{
  "num_hidden_layers": 11,
  "hidden_size": 704,
  "num_attention_heads": 11,
  "num_key_value_heads": 1,
  "head_dim": 64,
  "intermediate_size": 2816,
  "vocab_size": 47387,
  "hidden_act": "tanh_gelu",
  "norm": "layernorm",
  "norm_place": "pre",
  "norm_eps": 1e-05,
  "positions": "rope",
  "rope_theta": 10000.0,
  "rope_fraction": 0.75,
  "qk_norm": false,
  "attn_scale": 0.125,
  "bias": "none",
  "tie_word_embeddings": false,
  "parallel_block": true,
  "init": "uniform",
  "init_std_qkv": 0.019,
  "init_std_o": 0.0,
  "init_std_up": 0.019,
  "init_std_down": 0.0,
  "optimizer": "ademamix",
  "learning_rate": 0.000185,
  "beta1": 0.9,
  "weight_decay": 0.4,
  "lr_head": 0.0069,
  "warmup_steps": 208,
  "schedule": "wsd",
  "decay_fraction": 1.0,
  "decay_shape": "linear",
  "final_lr_fraction": 0.0,
  "batch_tokens": 131072,
  "max_seq_len": 1024,
  "doc_mask": true,
  "train_tokens": 1420000000,
  "max_steps": 10834,
  "dataset": "wikipedia_en"
}
MLP neurons of a small language model. Each row is named by its layer, matrix (up: input weights; down: output weights) and neuron, and shows model dimensions 400-527. Each number is 128 + 32 x the weight over its row's rms, rounded and kept within 0 to 255.
Before each neuron's rows, "fires before" lists the tokens most often just after its 100 highest values on Wikipedia text that the model never trained on; "fires on" lists the tokens most often at its 100 highest values on Wikipedia text that the model never trained on.

fires before: " ", " |\n", "|", " Goals"
fires on: " |", " ", " |\n", "8", "6"
L7.up197 [161 163 110 182 147 136 137 156  93 158 103 119 157  87 121 159 124  73 111 162 116 212  91 139 223 139  92 151  95  91 113 229 155 107 145 143  88 124  86 127 122 123 131 127 112 119 117 115  58 145 135  78  99  68 123 152 125 159 138 138 184 123 135 127 122  82 131 110 114 110 139 109 145 106 137 103  78 147 143 121  94 130 168 136 122 133  82 134 127  95  88 117 114  82 156 113 131 117 112  98 141 110  85 151 130  94  93 124 164 122  84 112 149 124  97 114 148 121 112 170 161 139 110 138 128 108  84 129]
L7.down197 [149  74 110 141 158 151 125 138 108  97 144 126 160  98 136 160 126 130 115 111 124 174 186 118 137  57  95 102 138 169 116 127  94 109 146 144 107 154 157 164 105 152 100 134 162 178 155 131 130 106 152 138 121 159 145 132 112 150 133  52 139 123 125 123 121 156 136  84 178 125 108 144 122 127 112 154 104 111 131  93 154 115 131 154  84 137 144 133 116 114 122 113 111 125 110 100 125 116 119 194 105 107 128 101 103 110 152 113 136  97 174 135 146 154 149  91  84 120  89 139 145 109 101 135 130 104 114 111]

fires before: "1", "0", "2", "3", "4"
fires on: " ", " The", " |", "\n"
L7.up1184 [145 135 118 142 134 117 164  69  75 125 125 203 155  92 120 183 169 133 108 140 170 229 153  84 132  97  80 146 156 141  86 126 142 118 176 135 138  64 103 133 138  75  59  72 118 115 158 135 142 131  93 110 119 111 112 133 126 128 117 121 115 120 127 158 131 130 151 120  78 124 112 110 107 101 154 150 134 181  92 122 196 166 145 147 138 160 137  72 143 106 142 106 124 106  75 136  99 100  85 130  83  90 133 138 165 147 170 138 143 136 150 106 142  83 226 130 166 130 122 189 155 135 137 180 105 146 161 157]
L7.down1184 [119  98 130 150 172 191 149 102  87 101 133 149 158 179 177 151  91 119 170 131 124 109 111  72 149 112  96 106 156 127 151 164  71 112  83 120 159 157 133 126 123 137 120 139  90 101 146 159 143 138 112 107 135 158  82  76  89 114 108 163 154 102 145 120 159  89 152 124 125 131 101 147 105 118  90  67 120 174 190 177 145 132 115 135  91 150 161  82 144 112 171 148 148 114 121 108 138  89 130 120 135 131 128  63 203 135 127 151 100 152  76 151  77 125 113 174 146  79 116  54 154  90 123  95 122 112 171 142]

fires before: "1", "2"
fires on: " ", " has", " have", "."
L7.up852 [172  77 156  79 185 120  91 128 111  96 169 114 102 102  92 177 125 126 160 132 104 201 154 111 121  94  95 143 129 119 134 137 104 140 162 146 173 119 147 153  80  48 147 104 123 106 130 135 132 145 157 115 205 138 125 148 101 130 203 161  75  81 164 146  79 134  90 122  99 106 159 113 105 132 143 130 119 161  92 143 126 142 130 164  86  70  80  71 160 144 143  79 111 201 127  80 129 140 138  83 102  92 149 157 127 112 114 185 136 104 139 164 142 127 153 135 114  62 165 172  87  99 141 127 198 152  98 110]
L7.down852 [ 94 161  86 136 151 102  85 169  48 168 135 122 119  78  77  61 100 120 144 131 178  87 140 136 178 111 128 144 157  54 110 114 115 162 148 107 124 155  39 180 102 135 140 157  71 138 131 129 152  67 116 123  89  91 110  72 125 157  89 118 132 145  86 138 169 110 124 113 173 141 151 175 136  71 100 120 165 129 186 151 149 193 110 136 122  93 129 181  91 163 109 123 207  85 151 105  98  82 159 184 166 176 146  83 176  65 122 137 140 116  64 136 136 148 112 129  98 135 103 118 170 135 122 179 128 120 132 139]

fires before: "1", "2", " the"
fires on: " ", " is"
L7.up486 [103 114 160 146 124 113 115 108 112 121 123 123 163 141  89 174 143 190 115 180 183 145 151  92  79  97 152 132 162 126 148 139 145 174 145 104 119 125  81 110 141 136  98 106 117 100 141 135  80 139 141 144  92 160 154  88 143 122 149 142 112 101 138 123 120 118 134  62 134 121 159  82 134  96 162  80 145 177  96 161 155 150 130  77 178 132 137 126 106 186 176  73  85 118 207  96 116 150 123 131 121 121  93 154 111 109  49 172 153 126 126 199 126 194 169 146  74 131 105 164 148 187 140 165  86 129  79 113]
L7.down486 [154  99  80  89 168 125  99 167  97 102 111 178 117  74 116 112 136  83 174  76 129 177 138 172 141 115 154 147  48 132 148  99  90 127 124 152 202 128 106 173 140 115 134 141 148 140 106 112 106  93 105 159 111  77 164 131 119 150 114 182 143 115 158 153 152  89 110 138 114  81 133 112 125  88 137 144 137 107 139 133  95 155  84 124  67 140  99 155 141 113 154 103 131 121 148 136 132 178 125 168 129 165 125 166  91 112  92 156 112 136  92 114 187 103 109 132 160 116 113 102 132 133 186 107 141 123 147 155]

fires before: " |", ")", ":", ".", "9"
fires on: "1", "5", "0", "3", "4", "2"
L7.up139 [103 135  75 174 166 114  82  88 127 131 194 124 117 104 173 115 106  44 159 163 126 123  95 150 188 145   7 109 162 120 172 142 120 130 101 147  91 117  89 120 102 125 138 168 168 146 144 105 129 122 183  98 187 115 132  92 112 166 109 135 165 119 152  94 101 144 143 121 102  93 146 176 137 124 183  89 107 127 116 157 111 106 151 140 132 158  96 135 180 139 110 125 159 139 157 151 110 139 149 144 165  88  70 159  96  57 177 108 114 155  97 114 112 142 161 137 105  84 167 115 162 119  78 142 144 156 165 143]
L7.down139 [137 185 100 123  66 118 129 118 140 123 146 191 124  78 123  68  68 144  95 121  54 105 106 117 116 124 121 145  91 169 151 142 102 109  82 125 109 175 176 142  63  75 129 106 121 120 157 125 160  89  85 154 119 107 119 130 115 129  86  79 123  82 115 178 116 152  63 128 113 152  72  55 135 151 126 121 125 118 147  88 114 167 145  85 150 118 145 131 134  96 118 130 122 109 147  65 117 127  98 151 160 118 178 134 171 177 127 116 165 116  66 171 106  64 113 146 109 154 113 137 193 131 130 156 105 119 111 106]

fires before: "1", "3", "2", "4", "7", "0"
fires on: " ", "-", " a", ".", "–C"
L7.up2293 [167 127  91 162 128 147  78 156 106 127 136  98 134 154 123 104 145  90  93 104 138 135 155 113 121 109  90  96 130 149  94 136 173 157  93 117  83  92 139  99 164 113  95  92 103 107 135 169 130  99 133  71 155 155  71 152  97 136 139 157 119 167 126  68 172 111 179  93 118 120  93 104  99 135 120 113  93 121 191 186 161 157 111 136 154  98 122 144 183  90  92 106 148 139 123  86  99 123 144 116 107 115 128 131 149 116 149 127 179 124  97 155 173 100 137 149 161 164 118 187 143 153 130 138 197 180  98 147]
L7.down2293 [ 82 194 145  70 116 112 118 164 122 110 102 104 167 141 138 113  95 165 166  86 114 138 192 156 186 143 126  99  51 128 150 103 142 104 108 163 114  97 120 103  30  94 107 163 172  58 104 104 136 116  92 173 104 188 128 173 166 149 131 119 146  89 170 101 127  98 104 153 111  61 136 189  96 192 129 151 114 125 165 149 100 137 148 115 176 111 122 178 123 191 191 189 158 150 160 210 135 103  92  85 125 137 119 142 119 191 141 130 139 168 158 142 104 141 157  89 131 117  97 123  96 114 157 143 130 143 104  65]

fires before: "1", "2", "8", "3"
fires on: " ", "1", "2"
L7.up794 [178  44 148 146 160 129 125 157 130 138  58 102 129 194 124 123 125 111  56 166 200 153 128 109 130  82 126 121 145 133 108 131 122 110 157 203 109 129 146  92 165  93  69 128 112  76 110 110 166 152 106 176 153 133 102 142  41 147 110 149 119 160  71 119 151 114 127 106 104 149  79 103 140 121 166 100 128 195 164 142 189  72 102 116 133  84 201 126  97  38 110 121  87 135 155 118  95  72 122 114 158 138 104 138 145 174 148  50 138 145 111 143 158 128 116  92  78 167 150 138  57 132 116 103 126 123  85 115]
L7.down794 [126 149 121 184 178 190 212 101 131  62 116 163 157 116  74 121 176  80 147 126 129 111 104 154 176 139 138 124 139 105 141 150 135  80 134 104 111 123 124 107 117 144 122  98  55 156 108 104 162 136 113 175 147 103 137 154 178 156 117 178 147 181 139 116 151 118 143 146 104  73 109 166 181 149  53 132 122 143  85 129  70 127 123 129 140 112 112 107 134 153  91 147 202  85 125 167 167  67 116 151  81 139 179 119 102 157 144 162 170  79 115 140 106 133  72 113 178 103 132  91  15 136 115  64 164 131 113 111]

fires before: "0", "2", "1", "4", "6", "5"
fires on: "0", "2", "1", "6", "3"
L7.up838 [173  89 112  67 191 134 151 138 125 147 115 153 126 112 108 114 127 113  84 118 169 109 104 149 107  85  80 216 132 145  97 147 143 120 119 128 160 140 130 151 152 131  85  90 174 152 120 161 122 117 161 119 147 108 114 149  73 120  51 135 152 146 153 129 160  98 111 112  80  92 142 222  95 150 128 162 131 108 128 161 124  88  70 136  91  51 147 105 158 187 170  81 123 182  83 131  94  95 134 108 107  99 152 140 115 104 146  83 154 155 133 159  15 159 123 116 103 109 143 111 123 160 111  70 147 136 110 105]
L7.down838 [ 80 159 148 115 160  94 164  86 142 112 163  93  87 139  76 112 205 100 101 185 127 159 158 113 154 132 120 108  99 131 132 145 202 133 146 146 128  98  89 133 130 112 100 133 142 224 145  98 146  92 129 106 178 161 134 154 144 144 178 129  96  96 126 111 104 159 139 150 113 152  93  44  96 171  99 123 138 137 113 136 155 184 157  91 120 137 199 123 169 138  88  88 131 139 108 145 153 185  64  74 133 112 100 149 159  91 139 151  82 148  62 133  91 118 120 104 118 171 141 117 113  78  83 160  86 115 192 133]

fires before: "2", "1", "5", "3", "7", "8"
fires on: " "
L7.up1292 [171 118 160  83 185 139 161 139 137 122 116 140 169 155 112 155 151  89 117 150 147 184 142 125 188 103 123 153 155  93 170 107 236 174 155 120 134 115 139 147 169  97  88 133 166 107 108 142  90 147 149 153 102 121 172 150 135 146 141 167  86 176 115  78 125 158 146  46 156 169 144  94 107 103 122 106 129 224 125 144 136 186 145 153 118 111 157 146 152  91 145  97 132 159 122  80 141  94 117 125 138  75 176 169  69  93 119 153 131  90 110 162 129 136 155 120 150 158 101 135 116 154 131 148 124  99 122 135]
L7.down1292 [166  92 141 105 130 160 121 120 102 116 122 124 142 120 158 175  72 112 140 138  76 124 132 127 119 162  86 140 112 125  90 113  80 149  99  76 169 148 143 101 159 133 158 151 162 142  83 139  88 140  97 167 142 106 142 154 113  96 136 168 246 134 143  68 106 109 133  70 125 149 138 152 157 129 177  76  82 123  86  88  98 135 128 173  89 151  65 125  96 141 129 109 165 168 162  52  81 117 128 109 161  79 125 143 142 113 136 108 208 120 126 173 112 199 107 150 149 120  73 112 119 145 177 141 167 125 128 168]

fires before: "1", "2"
fires on: " ", " was"
L7.up1431 [147  90 105 118 147 188 155 121 140 126 167 109 128 144 146 109 121  99 144 165 153  97 172 134 111 110 145  84 184 124  90 133 127 114 130 171 188  54  79 124 102 121 112 155 140 101 131  71 125  95  93  97  57 143 100 144  93 119 169 141  89  90 113 112 149 149  90 149 125 101  91 168 132  93 162 135 122 158  68 123 130 123 129 104  84  84 158 125 179  94 159  97 116  94 169 177 191 110  96 124 118 130  76 130  71 128 172 110  96 122 141 149 132 101 111 159 150 177 127 105 131 157  83 137 147 158 144  55]
L7.down1431 [156 114 166 112 116 104 154  95 118 123 129 120 139 124 144 151  66 137 169 140 102 150 127 108 122  79 159 143  69 174 155 139 100 205 128 115 103 170 130 175 127 121 171 141  91 187  97 143  94 172 177 167  78 110 160 166 112 194 122 153 147  88 161 142 132 140  74  73 116 181 142 101 116 125  96 101 108  93 161 128  81 177 105  96  79 138 116 127 155 144 125 155 110 177 129 116 102 130  77 117 153 112 135 126 146 104 150 113 108 143 130 120 120  84 160 167 147 116 147  95  89 105 103 128 114 108 122 133]

fires before: "0", " |\n", "1", " |", "2", "==="
fires on: " ", "2", " he"
L7.up2782 [ 80 120 151 189  42 114 156 105 142 133 146 126 121 106 115 150  95 119 145 106 141 183 110 104 102 110 138 110 103 128 148 137 150 111 114 166 154  79 116 171  71 104 129 136 147 117 141  53 114 158 129 138 140 153 146 167  48 177 124 170  91 131  66 221 167  89 114 128 149 144 189 163 182 142 196  89 165 163  66 135 175 122 149 172 127 163 155 107  78  93 103  78 114 129 143 104 113 175 133 117  96 154 129 137  67 118 102 186  78 132 150 119 136 137 160 128  87 140  97 118  87 106 166 113 122 157 131 149]
L7.down2782 [138 115 135 110 149 129 133 130  78 127 104  79 157 178 155 168 106 112 122 144  77 143 153 121 127 132 135 115 117 129 105 181  57 202 102 104 115 119 127 166  97 144 116 119 172 143 142 115 113 181 124 100  93 103 128 108 119  52 191  87 202  73  84 133 141 100 181 130 103 177 121 114 166 133  70 188 126 122  98 122 109 131 177 167 125 127 138 111 176 131 152 114 134 118  56 122 115  75  76 128 107  67 115 109 135 103  91  94 136 115 174 137 165 133 194 191 156 111 122  99 202 110 171 135 139 156 103 123]

fires before: "2", "1"
fires on: " ", " ("
L7.up14 [112 137 154 127 104 144 111 112  90 120  94 148 159 160 220 135 125 100 117  74 109 173 161 132 143 109 157 153 166  56 162 136 133 166 139 120  90  77 126 113 123 173 168 154 143 142 121  79 106 151 119 115 172 147 101  77 110 147  88 130 148 129 122 155 104 158 100  90 131 129 169 108 125 155 152  86 173  83  78 140 105 201 116 141 110 145 159 157 136 167  78 105 151 163 218 117 167 103 144  91 198 125  86 148 124  95 122 125 117 168 151 123 125 109 151 122  94 124 105  80 113 204 200 149 154 129 101 165]
L7.down14 [127 152  90  94 187 125 124 149 144 187 178 128  55 146  64 114 118  49  35  88 142 146 143 130 131  86 119  87  91 131 111 137  91 114 129 136 146 180 123 189  51 122 158 119 157 107 120 108 152 106 191 168  89 104 127  54  89 103 151  99 150 103 146 148 139 134 143 123  99 178 137 140 103 153 182 143  67 192 155 135 142  83 183 130  84  72 136 139 126 121 107 129 149 151 108 190 160 133 132 180 112 119 199 139 149 204 133 191 151  92 111 139  70 116  95 133 120 155  41 148 176 108 137  96 159 122 147  68]

fires before: "0", "1", "2", "3", "4"
fires on: " ", " ("
L7.up1481 [134  90 104 100 180 141  95 100 123 128  86 138 173 152  96 162 163 118 166 156 164 183 125  35 127 111 105 153 168 131 185 184 190 233 171 170 180  83 160 124 117 156 129  99  92 146  64 110 123 114  41 149 131  90 166 121 116  74 148  93 112  96 103  57  61 133 133 170  80 145  99 139 127 160  75 139 163 176 123 114 150 131 160 178 136 138 153 145 165 124  85 160  71 175 122 158 133  93 137  89  81 146 109 164 126 110 103 115 133 128 156 142 166 162 178 188 142  99 138 132 111 153 129 218 148 111 136 151]
L7.down1481 [ 80 140 101 167  82 122 138 108 114 111 136 160 155 107 110 140 117  96  85 128 110 136  82  70  97 193 115 133 132 186 150 136 129 109 135 138 105 110 186 203 186 129 174 147 135 177  87 142 113 134 131 139  52 116 107  98 184 192 109 146 146 144 132 179 167 135  83 116 116  96 102  90  70 199 118 107  86 102  85 145 110 126 177 150  90 126 109 110 157  89 146 124  76 134 106 162 132  86 116 128  90 145 187 136 107 171 166 138  80 161 132  95 115 168 122  94 103 110 174 102 154 162  99  92 107 110  91 168]

fires before: "0", "2"
fires on: "2", "0", " ", " and"
L7.up662 [ 84 156 124 100  84 183 103  57  87  86 123 164 108 146 136 148 132  97 116  73 152 182  76 108 117 115 138 183 115  91 106 146 122 121 164  90 179 111  88  91 101 120 124 157 131  93 127 143 151 131 125 119 166 168  96 147 162 179 142 181 154  85 103 111 108  79 168  70 123 135  77 204  62 185 153 137 118 109 166  93  84 101 130 129 145 119 162 170 173 103 144 157  62 108 149 161 127 121 151 138  91 132 133 155 164 144  77  68 104  97  77 129 134  85 128 178  93 159 153 100 173 138  86 111 164 152  91 155]
L7.down662 [126 154 192 102  54 108 112 127 113 134 179 120 142  72 130 126 156 123  69 154  90 127 122  96 130 138 126 102 136  91 175 159 118 156 125 167 113 129  64 123  75  92 119 132 133 216  96 108 124 132 118 111 156 159 105 107  90  86 120  82 116 122 115 100 138  97 148  82 130 120 135 123 146  91 183 152 176  81 119 209 144 164 118 151 185 140 145 126  97  77  84 146 153 108 104 106 117 137 167 101 133  89  90 101 137 173 126 124 145 202 105 134 141 148 129 133 139 123 135 112  65 128  82 107  99 127 108 126]

fires before: "1", "2", "0"
fires on: "0", " ", " ("
L7.up2807 [154  91 128 130  85 155 143  68 106  94 130  53  99 156 154 182 109  69 152 101 142 157 153 110 104 144 157 143 130  73 160  98 125 120 195 131 117  90 112 173 161 116  97  97 133 114 163  96  59 122 123 127  89 138 178 186 113 104 200 119 120 112 191 181 114 131  86  74 195 200 163 173 139 110 146 152 197 157 146 136 161 122  95 166 100 145 151 157 124 116 164 138 123 183 128 159 104  69 146  76 119  70 147 131 141 117  84  99 145 146 120 140 114  82 140 103 133 126 121 117  98 162 136 136 167  89 149 148]
L7.down2807 [107 147 144 128  61 201 161 157 150 102 137  92 181 124 113 128  79  72 147 122 108 122 199 130  84 152 135 166 106  99 120 143 144 138 126 119 170 133 121 123 167  94 171  95 123  97 136 148 132 104 145 146 164 189 167  59 147 116 136 117 115  48 113 133  98 100 142 176 161 107  99 140 146 149 107 157 194 120 134  85 174  98  99 128  98 123 136 147 131 165 100 142 119 189 111 127  67 151 127  94 142  91 154 163 131 116 151 189 105 169 139 112 148 137 138 159 116 110 137 116 189 111 144 120 139  81 116  99]

fires before: "2", "1", "8", "3"
fires on: " ", "2", "1"
L7.up1262 [159  77 164 107  86 104 122 133  72 100  59 159 140 163 152 124  92 150 139 149 166 161 185  81 160 120 135 159 126 152  70 110 182 145 133 137 162 113 136 132 151  77  84 156 122 131 101 121 100 156 179 155 160  96 135  95  80 153 130 146 134 156  78 168  86 124 134 122 129 190  82 145 125  83 102 148 105 165 105  73 132  72  67 189 166  65 154  88 134 116  93 111 180 179 140 119 111 200  90 103 101  68 101 161 116 134 131 142  92 170 116 150 176 112 186 149 170  93 178 167  90 157 125 166 124 125 117  96]
L7.down1262 [102 147 102  85 121 146  98 103 133  84  83 178 128 100 131 133 129 174 129 158 130 134 132  94 127  99  99  89  97  80 110 149 130 157  87 121 165 168 153 137 137  58  99  94 104 101 148  83 141 127 122 160 120 125 132  89 116 168  83 160 165 195 130 119 148 115  87  85 132  96  93  85 119 135 125  92  76 138 121 162 143 165 136 115 160  92 184 118 152 108  82  77 136  76 141  91  87 105 118 146 147 120 180 111 131 128 132  69 115 135 163 146 145 129  90 116 178 151 140 108 141 153 171 101 124 164 121 126]

fires before: " and", "6", "5", " or", " \"", " Formats"
fires on: ",", " and", "\",", ";", "2", "9"
L7.up439 [143 169  56 150 163 130 153 117 177 116 154  55  68 186 140 127 159 103 129 181 132 156 139  50 132 156 114 107 146 111 123 186  99 165 148  91  63 110 120 117 121  78 116 123 111 130  99 138 139 149 194 104 118 155  79 171 121 176 114 182 179 153 120 160 144 134  92 111  61 135  87 187 128 128 157 146 102 102  93 162 100 167 138 148 100 110 101 143 113  79 123 102 126 153 155  91 136 181 196  78 120 166 113 149 105  94 109 105 190 172 118 131 100 185  94  85  92 137 150 111  91 130 122 108 107 135 168 142]
L7.down439 [107 139 143 123 175 145 101 119 104 159 131  71 172  86 116 151 143 147  98 118 186 127 123  78 141  89 125 106  89 101 176 218 140 178  79 134 127 134 115 115 149  80 114  94 148 205 102 164 131  88  58 125  70 107 111 170 160 160 127 100  76 142 104 187 166 117 125 170 101 121 202 146  76 153  78 125 127 189 131  95 164  71 132 139 104 169 172 119 144  33 110 166  72  69 136 151 122 147 162 130 136 166 142 136 111 111 116  88 103 146 179 140 180 181 136 108  78 111 147 176 104 108 122 113 143 113  58  93]

fires before: "9", "8"
fires on: "1", "9", " two"
L7.up2327 [174  42 153  69 117 176 139 125 103 145 144 126  78 203 130 183 111 101  64 189 136  61 142 124 145 141 114 155 124 174 117 185 103 114 121 127 109 122  73 180 127 116  79 116 107  96 130 117 166 122  92 169 166  96  90 154 120 131 149  95 182 108 152 160 172 132  76  70 115  58 141 172  74 128 118 130 173 147 136  61 121 125  92 154 164  29 145  87 206  92 131 146 125 161 154  95 102 128 101  99 134  95 126 149  99 133 115 169 137 136 114 117 137 130 161 121 144 171 155 200 123 154 122 138 147 115 183 135]
L7.down2327 [105 170 127 184 145  79 165  89 120 142 108 149 125  92 160 103 108 151 150 129 166 107  96 138 148 182 204  92  92  82 100 110 110 149  82 151 127  85 148  93  66 156 165 145 107 131 111 106  97 210 132 106 107  84 132 173 175 189  84  82 128 136  85 107  60 162 127 123 113 194 119 142 127  44 151 109 122 116 142 116 107 115 169  65 158 107 102 145  90 133  98 117 168  84 108 126 141 117  92 181  75 112 117 159 153 120 148 107 112 167 133  95 105  74 121 131 145  85 135 126  80 106 170 120 196 134 108 179]

fires before: "9", "1", "0", "5", "3"
fires on: "1", "9", "2"
L7.up989 [ 77  92 182 146 150  97 116 108  93  94 134 120 105 161 146 115 113 160 124  94 120 111 137  83 167 170  74 161 123 171 143 191  91 174 132 151 111 147  83 129 130  93  96 126 142 156 101 130  97 116 144 137 134 164 133 153 156 123 142 140  87 112 123 110 125 116 140  96 129 159 167 125  95 125 116  67 112  98  73 160 136 118 157 128 183 163  95 175 101 131 118 131  76 106 118 172  76 138 122 116 113 131 111 106  67 108 114 113 128 133 137 150 102 130 188 121 157 159 131  90 120 118 108 142 202 130  84 182]
L7.down989 [169 145 114  93 131 123  91  61 155 171 135  71  93 114 124 146 133 103 154 146 134 163 148 159  73 113  81 157  74 174 123 118 159 135 173 136 134 108 174 150 142 140 146 187 105 137 105 108 128 105 150 155 175 119 129  98 100 149  99 168 178  66 160 124 163 128 105 181 160 120 105 121 168 167 151 107 177 132 164 130 167 160  97 114 109 167 122  81 131 153 149 102 166 156 112  89 122 150 143 128 134 115 105 122 157 129  90  91 142 119 132 120 111 133  79 178 131  94 117 135 159 180  60 111 147 106 110 122]

fires before: "2", "1", "4", "8", "5", "9"
fires on: " ", "1"
L7.up2516 [139  91 122 122 178 128 134 156  71 156 136 193 106 177 102 158 126 179 135 136 140 126 138 101 196 116 153 105  86  46 162 160 147 116 178 136 112 131 136 157 104  41  86 117 184  94  88  82 101 143 103 154 151 111 151  96  99 156 168 160 149  75 143 128  82 144 105 118  73 106  42 151 182  85 136 162 180 154 109  72 135 151 158 116 112 108 152 145 189 107  72 136 110 198 176 120 101 160  73 136 150 134  94 139  61 151 102 122 102 130 161 109 111  92 149 108 132 115 111 213 143 159 155 146 156 205 144 146]
L7.down2516 [150 136  97 202 157 133 172  78 155  69  92 122 120 152 142 120 128  65 121  89  87 102 126 103 113 153 106 117 147 144  93 198 109 125 128 120 140 107 153 105  97 187 134  98 108 123 157 146 179  76 145 111  85 218 125 120 134  96 147 107 120 109 136 141 135 154  65 129  95 117 124  81 132 103  76 106  92 115  74  61 144  68 157 126  80 132 150  78 126  95 178 177  72  64 138 101 108  62 123 183 115 148 191 141 132 117 159  99 124 120 175  95 142  98 158 138 133 116 166 197 117 143 149  63 141 150 130 183]

fires before: "0", "1", "2"
fires on: "2", "0", " |", " "
L7.up2448 [ 75  31  80  77 132 218 143 192  97 148 170 143 124 154 171 158 136 130 166 165 130 168  78 120 115 120 119 133 162 126 168 118 108  91 125  48  88  78 173 166 156 205 141 107 129  40 102 179 114 116 116 117  60 128 156 125  68 132 172 165 133 114 119 136 118  59 150 100 193 148 184 172 131 119 149 128 103 115  48  96 142  68 140 158 128 147 128 145 172 122 108  93  92 151  83 173 123 107 112 127 102 137 155 177  96  89  68 137 101 117 144 226 122 170 150 129 144 118 163 101 174 107  60  86 143  92 158 150]
L7.down2448 [160 156 159  70  86 122 146 141  95  87 109 144 118 110 150 154 144  96 140 144 141 156 204  96 101 206 111 131 136 154 100 149 108 172 108 110 152  61 131 142  86  95 157 142 140  89  16  87 168 116 179 171 140 156  93 148 136 132 109 118 156 143 107 163  90  92 118 162 170  80 116 121 120 126 105 117 115 173 139 127  74 114 179 111 123  91 154 144 129 165 154 153 123 135 133 115 124  40 132  88 133  98  80 163 144 133 118  91 116 133 120 161 182  77 103 152 100 133 182 117 168 106 118 117 155 168 136  80]

fires before: " ", "1"
fires on: "-", " "
L7.up2463 [159 155  81 102 155 124 126 113 153 147  91 147  92  94 127 140 135 129 165 128 108 172  96  95 145 172 106 141 141 141 131 140 154 146 200 122 112 155 168 163  87 133  50  91 168 157  67 127 116 150 120  89 112  83 162  85  81 108 135 134 128 138 110  55 115 167 120 149 150 132 128  80 141 161 141  91 169 154 111 149 132 167 115 135 128 154 133 118 143 148  65  69 130 185 121 122 145 131 122 137 153 160 159 138 153 100 141 126 141  72 138 113 133  78 188 132 126 119 166 128 138 119 120 155 129 134 119 105]
L7.down2463 [ 94 141 125 100 151 142 137 121 100 136 121 148 136 135 128 164  84 115 120 101 147  79 154  72 101 116 100  74 154 142 132 156 144 163 147 157 159 155 140 178 141 179 111 165 130 114  70 104 106 147  77 173 177 116 139 119 104 127  95 112 169 189 139  59 102 139 116 186  64 154 115 163 162 133 198 100 170  64 119 135 175 169 124 140 100 133 120  98 154  91 124 135 152 211 154   0 123 104 153 149 127 100 141 143 142 107 188 154 144 127 129  92 138  36 157 136  95  70 126 101 122  81 133 135  93 128 157 136]

fires before: "-", " ", "|", "==="
fires on: "\n", ")\n", ".\n", ":", " |"
L7.up2794 [206  97 146  93  98 154 102 130  54 135 103 125 125 143  75 116 129 156  83 126 207 144 163 192 148 133 106 161  79 108 157 211  83 135 186  76 149 124 104  96 154 127 119 140 173 155 116 122  42 167  84 144  51 150 179 136  98 120 182 171 100 167 153 152 124 145  70 132 130 116 133 108 123 103 187 167 192 115  69 160 120 101 156 184 179 160 142 127 103 144 134  93 101 110 129  50 128 115 150 130 158  97 106 149 117 104 127  97 161 105 115  93 198 134  82  93 116 128 118 118 155  88 102 125 127 166 134 120]
L7.down2794 [162 118 127 134 157 136 139  79 136 156 106  87 163  82 149 151 125 121 139 126 103 113 134  96 172 120 109 141 111 139 139 124 142 193  64 144 126 137 161  26 135 114 131 127 107 202 116 168 150 103 119  77 152 130 142 127 149 141  96 122 125 116 182 124 130 111 143 174 196 174 135  90 167 165 152 176  77 135 135  91 150 103 101 148 129 192 123 133  98 130  93 148 137 141 123 139 145 167 154 147 125 122 179 125 148 126 116 112  78 173 156 121  90 211  65 159  84 110 110 175 111 164 139 156 128  95 126 110]